{
  "num_hidden_layers": 13,
  "hidden_size": 256,
  "num_attention_heads": 4,
  "num_key_value_heads": 2,
  "head_dim": 64,
  "intermediate_size": 704,
  "vocab_size": 2048,
  "hidden_act": "swiglu",
  "norm": "rmsnorm",
  "norm_place": "pre",
  "norm_eps": 1e-06,
  "positions": "rope",
  "rope_theta": 10000.0,
  "rope_fraction": 1.0,
  "qk_norm": false,
  "attn_scale": 0.125,
  "bias": "qkv",
  "tie_word_embeddings": true,
  "parallel_block": false,
  "init": "uniform",
  "init_std_qkv": 0.0259,
  "init_std_o": 0.0,
  "init_std_up": 0.0259,
  "init_std_down": 0.0,
  "optimizer": "muon_variant",
  "learning_rate": 0.0102,
  "lr_mult_qkv": 0.4,
  "lr_mult_o": 4.0,
  "beta1": 0.9,
  "lr_head": 0.00552,
  "max_grad_norm": 0.5,
  "warmup_steps": 200,
  "schedule": "wsd",
  "decay_fraction": 0.547,
  "decay_shape": "sqrt",
  "final_lr_fraction": 0.0,
  "batch_tokens": [32768, 65536, 98304],
  "max_seq_len": 1024,
  "doc_mask": true,
  "train_tokens": 322900000,
  "max_steps": 5283,
  "dataset": "wikipedia_en"
}
MLP neurons of a small language model. Each row is named by its layer, matrix (down: output weights) and neuron, and shows model dimensions 160-223. Each number is 200 + 40 x the weight over its row's rms, rounded and kept within 0 to 999. A neuron's up and down rows have the sign that makes its largest values positive.
A block is one neuron, or neurons of one layer that tend to fire together. After each block is what it responds to, as a language model described it from the Wikipedia text at the highest values.

L7.down344,234,240,195,189,249,149,120,160,237,190,200,198,161,145,206,250,222,207,221,141,125,163,148,203,181,157,173,234,214,246,235,157,212,208,229,207,213,155,183,144,148,197,274,226,159,289,202,241,206,157,221,197,145,213,174,163,218,155,170,216,242,212,195,151
Responds to: Mid-word b-syllables. Word-internal fragments built around "b" (ib, ab, ob, amb, emb) in long or foreign words, as in responsibilities, Alabama, Najibullah, Assembly.

L3.down6,200,163,96,231,207,215,197,188,262,257,221,226,113,282,235,188,213,259,202,187,237,272,225,131,155,206,206,156,197,225,156,190,234,190,271,196,164,183,155,132,163,238,205,172,206,176,203,239,218,172,261,183,202,249,271,279,154,170,209,245,181,238,210,206
L3.down55,218,161,236,233,142,227,212,151,243,268,243,255,204,213,229,157,210,243,136,176,248,296,207,230,177,214,199,152,152,182,190,214,200,182,177,236,209,170,181,211,175,273,248,220,193,274,148,245,257,174,298,238,173,303,273,260,183,160,218,148,188,217,197,246
L3.down156,88,227,180,194,171,224,175,202,281,179,200,200,275,196,198,222,220,211,195,236,204,169,181,167,251,223,185,193,181,180,175,221,186,231,176,169,246,238,256,224,220,220,196,197,217,143,234,130,142,183,124,194,243,196,166,177,183,314,233,191,204,222,194,183
L3.down398,196,236,205,255,274,237,203,188,226,229,117,120,207,152,214,241,155,208,246,218,189,310,266,238,173,224,179,203,239,198,205,203,220,223,264,204,154,207,197,249,242,225,188,246,161,202,170,226,151,252,198,228,126,149,213,187,191,212,186,172,219,140,143,154
L3.down454,140,251,251,202,207,244,173,237,203,154,250,133,181,241,235,204,230,162,225,207,191,169,207,271,196,210,223,221,243,212,232,186,188,192,268,194,204,126,147,254,195,237,239,246,208,271,136,232,249,173,245,214,221,214,184,297,157,192,154,185,226,138,212,242
L3.down522,108,169,203,213,199,263,124,214,177,198,226,161,211,306,245,201,206,162,144,193,212,169,221,180,266,132,214,201,212,174,197,178,227,253,246,203,228,229,263,179,232,212,248,151,285,182,209,210,203,217,209,215,216,147,190,235,214,233,210,190,214,227,200,212
L3.down580,157,179,203,227,203,233,188,178,216,155,266,210,215,206,202,264,259,244,192,178,214,181,208,270,204,175,234,187,185,152,188,203,191,144,162,250,219,291,257,143,243,207,220,136,234,187,173,174,217,134,160,205,143,205,262,224,185,198,243,233,239,256,216,137
L3.down596,279,181,242,297,193,189,270,225,220,160,175,154,224,200,153,180,196,203,247,127,266,143,266,207,167,195,193,192,173,190,176,201,193,175,191,209,206,270,245,293,146,166,205,222,151,167,190,203,205,269,185,190,157,170,243,197,172,180,142,249,164,195,160,152
Responds to: Mid-word script fragments. Partial tokens inside a split word, mostly byte pieces of Arabic, Chinese or Japanese names in parentheses, also word-starts like rec(ently), gr(andfather), dif(ficult).

L7.down613,134,172,218,109,195,224,87,130,157,223,244,220,228,144,214,243,229,193,209,239,166,213,245,222,166,235,274,194,212,169,232,237,265,153,227,191,243,202,236,203,174,147,151,245,186,273,185,176,219,183,228,154,241,142,115,132,176,197,182,211,207,238,175,244
Responds to: List-item separators. Commas, "and", "or" or colons right after a noun in a list of categories or activities, e.g. "research, mediation", "surfing, sunbathing", "Early life and education".

L3.down11,160,175,225,267,219,158,172,200,165,234,193,132,177,245,138,230,228,203,207,202,156,176,174,206,122,181,219,228,154,179,169,152,214,224,151,209,192,281,181,228,207,174,172,222,91,208,189,193,174,241,139,176,222,318,167,212,164,174,164,200,84,201,184,199
L3.down119,203,182,178,154,223,262,214,156,260,125,245,172,203,203,144,149,213,215,168,176,209,198,225,205,168,117,193,231,225,300,205,244,132,293,177,198,219,188,242,246,195,222,199,195,214,187,155,207,162,265,214,162,200,218,194,260,237,253,259,213,205,272,264,190
L3.down162,199,160,225,235,206,183,208,174,200,199,271,208,219,190,203,148,276,112,120,149,217,229,242,152,198,241,207,240,193,199,266,179,244,219,147,237,205,197,298,213,151,222,191,212,207,204,262,230,235,218,225,277,177,175,216,267,187,244,200,140,145,194,284,211
L3.down178,202,196,176,218,237,191,156,217,267,255,243,130,146,231,150,149,173,195,170,152,177,225,220,242,161,165,213,148,240,216,208,142,220,230,232,209,252,181,277,165,182,177,228,190,236,230,156,247,198,275,253,192,260,309,217,179,233,158,185,178,188,185,145,216
L3.down277,196,185,215,199,211,209,209,242,81,247,213,201,253,103,219,191,144,156,224,289,219,144,214,189,208,198,184,178,241,216,256,186,228,238,195,181,211,179,269,204,105,208,278,179,197,124,175,173,186,241,122,156,226,217,162,291,196,227,166,201,185,252,177,219
L3.down407,234,200,244,255,168,200,243,247,176,208,269,172,156,238,123,196,158,226,207,200,203,153,144,251,199,204,205,273,247,228,177,232,190,150,177,262,224,245,205,175,182,222,257,207,145,196,162,159,187,299,121,183,245,168,156,235,162,256,229,220,144,145,214,282
L3.down534,255,176,233,219,246,251,266,229,156,185,260,206,154,171,149,232,143,149,194,196,178,186,233,183,173,215,180,130,242,207,216,193,177,230,250,188,214,173,234,197,146,201,263,228,239,171,219,204,196,276,238,258,185,171,140,281,162,223,110,237,229,196,199,178
L3.down703,168,259,200,141,75,165,146,230,228,161,206,168,156,253,208,182,267,197,195,207,161,222,181,187,242,198,149,235,185,218,209,135,276,179,213,249,225,186,175,203,203,146,172,192,209,213,204,228,205,130,292,133,212,250,264,203,175,218,178,192,188,229,265,204
Responds to: Clause-boundary commas after intros. Commas and similar punctuation closing an introductory phrase, mostly dates or time expressions opening a sentence: In 1995, On 22 March 2010, However,.

L10.down401,175,131,180,187,183,150,220,173,177,278,245,220,234,189,200,219,238,215,162,214,163,171,193,235,220,196,164,145,199,160,185,163,204,171,223,176,210,212,169,177,194,239,230,171,196,293,163,191,195,176,248,230,196,245,218,173,243,213,242,203,202,205,211,183
L10.down442,194,219,230,162,201,217,206,193,204,169,196,235,178,176,195,162,182,193,217,155,207,148,310,171,229,245,212,151,246,248,153,203,198,171,154,171,207,177,266,268,191,278,224,220,237,230,187,167,212,207,129,250,171,219,189,140,228,201,266,211,122,158,233,253
L10.down481,193,219,236,203,222,158,118,158,229,221,151,203,215,193,231,112,235,196,188,158,287,206,206,169,228,157,220,177,298,211,186,221,242,195,229,164,235,163,228,221,159,170,212,144,190,181,221,228,187,178,194,248,197,228,128,236,135,148,180,187,167,261,162,185
L10.down494,179,176,115,250,225,183,147,183,134,166,225,209,209,130,257,208,211,189,228,141,182,142,176,219,200,190,226,213,153,208,179,171,311,233,230,202,177,193,261,138,184,255,179,219,196,240,103,206,186,207,288,176,245,183,208,208,180,270,171,156,229,226,215,168
L10.down513,197,212,167,229,250,180,241,171,162,283,211,151,284,235,211,232,205,187,196,164,177,89,202,167,218,172,238,211,236,219,128,197,194,168,227,210,191,179,193,252,247,167,232,183,233,227,162,206,195,191,216,216,208,110,205,222,218,143,154,236,249,176,156,159
L10.down626,229,207,180,244,207,206,249,200,241,281,170,157,192,251,197,187,190,217,206,202,155,223,177,207,195,186,193,149,189,195,251,191,178,208,166,269,161,213,135,156,274,252,245,230,179,235,128,183,221,144,193,162,155,227,173,180,235,183,241,196,195,177,250,222
L10.down669,165,251,191,304,197,215,190,196,241,271,264,247,204,197,176,152,204,249,132,188,210,202,228,163,180,215,172,202,229,222,240,191,178,209,191,236,195,230,198,137,171,118,188,183,235,297,158,155,256,251,252,157,212,154,163,207,256,183,154,172,188,241,157,126
L10.down692,235,157,142,248,206,203,208,265,167,183,232,156,215,143,159,125,294,226,192,144,240,226,245,247,191,157,136,178,182,146,193,176,214,220,220,205,259,190,183,171,230,199,213,234,197,185,195,238,249,243,222,221,242,230,202,181,159,227,252,206,208,189,209,168
Responds to: Mid-word script fragments. Partial byte or word-piece tokens inside names and words, chiefly non-Latin script (Chinese, Cyrillic, Arabic, Greek), plus splits like unc-ert, IU-P-AC, V-atican.

L10.down51,223,246,240,221,176,202,179,145,198,221,152,265,123,173,203,227,135,220,148,211,255,231,207,199,232,229,204,232,237,167,201,199,199,215,248,187,235,208,198,135,228,253,290,197,243,116,135,209,125,218,209,207,197,237,189,213,186,225,244,135,217,218,199,196
L10.down74,212,201,201,135,188,215,252,232,259,168,272,161,107,255,151,199,194,164,205,166,223,173,201,174,247,197,214,226,233,206,186,199,171,239,188,171,207,220,271,132,254,241,131,175,274,102,155,242,221,180,178,137,176,191,279,167,164,235,197,217,171,165,187,190
L10.down156,188,133,196,232,243,217,192,211,136,229,183,141,319,191,220,215,162,181,227,171,229,219,250,201,116,135,171,134,197,174,220,234,169,271,263,284,213,209,235,218,218,191,246,231,185,224,177,181,197,261,180,199,245,216,166,200,166,212,297,159,250,208,176,221
L10.down223,220,233,188,206,176,296,172,220,220,176,190,155,204,228,164,197,205,227,180,284,209,168,214,120,217,269,118,227,162,166,173,229,266,195,203,178,276,213,219,183,199,161,223,206,207,204,171,123,188,136,200,175,243,165,171,306,177,82,109,209,224,135,164,178
L10.down326,191,195,148,94,224,225,182,225,269,219,276,264,47,213,153,209,110,133,205,162,199,160,227,172,220,145,182,171,201,196,246,175,140,198,172,242,240,176,199,255,198,218,206,213,218,196,111,173,273,216,224,186,181,222,206,245,276,246,216,248,210,171,249,249
L10.down356,213,226,139,217,237,295,205,139,193,134,201,244,239,181,191,192,147,191,227,165,215,278,191,158,141,264,206,222,183,215,244,185,211,195,256,224,178,170,151,218,227,152,197,256,219,161,281,255,209,282,195,218,192,172,159,214,186,197,131,181,136,271,198,171
L10.down482,248,283,178,183,213,265,217,196,112,255,252,180,199,197,197,248,303,222,235,185,97,210,191,187,288,259,219,154,146,209,171,202,218,239,233,169,257,137,136,225,180,189,243,230,233,223,197,194,174,181,239,180,222,198,282,191,247,212,137,263,208,169,219,146
L10.down521,166,293,200,136,166,180,149,246,140,190,242,123,157,200,218,258,212,242,231,191,221,163,225,189,192,236,203,241,199,228,200,183,154,242,133,168,214,177,262,180,189,260,193,200,254,190,171,250,193,320,242,235,221,162,180,259,173,196,165,181,187,184,226,216
Responds to: Mid-sentence clause commas. Commas that interrupt a sentence after a noun phrase or clause, starting an appositive, aside or new clause: "Emmanuel Music, a…", "five and, by 2013", "Olympics, but".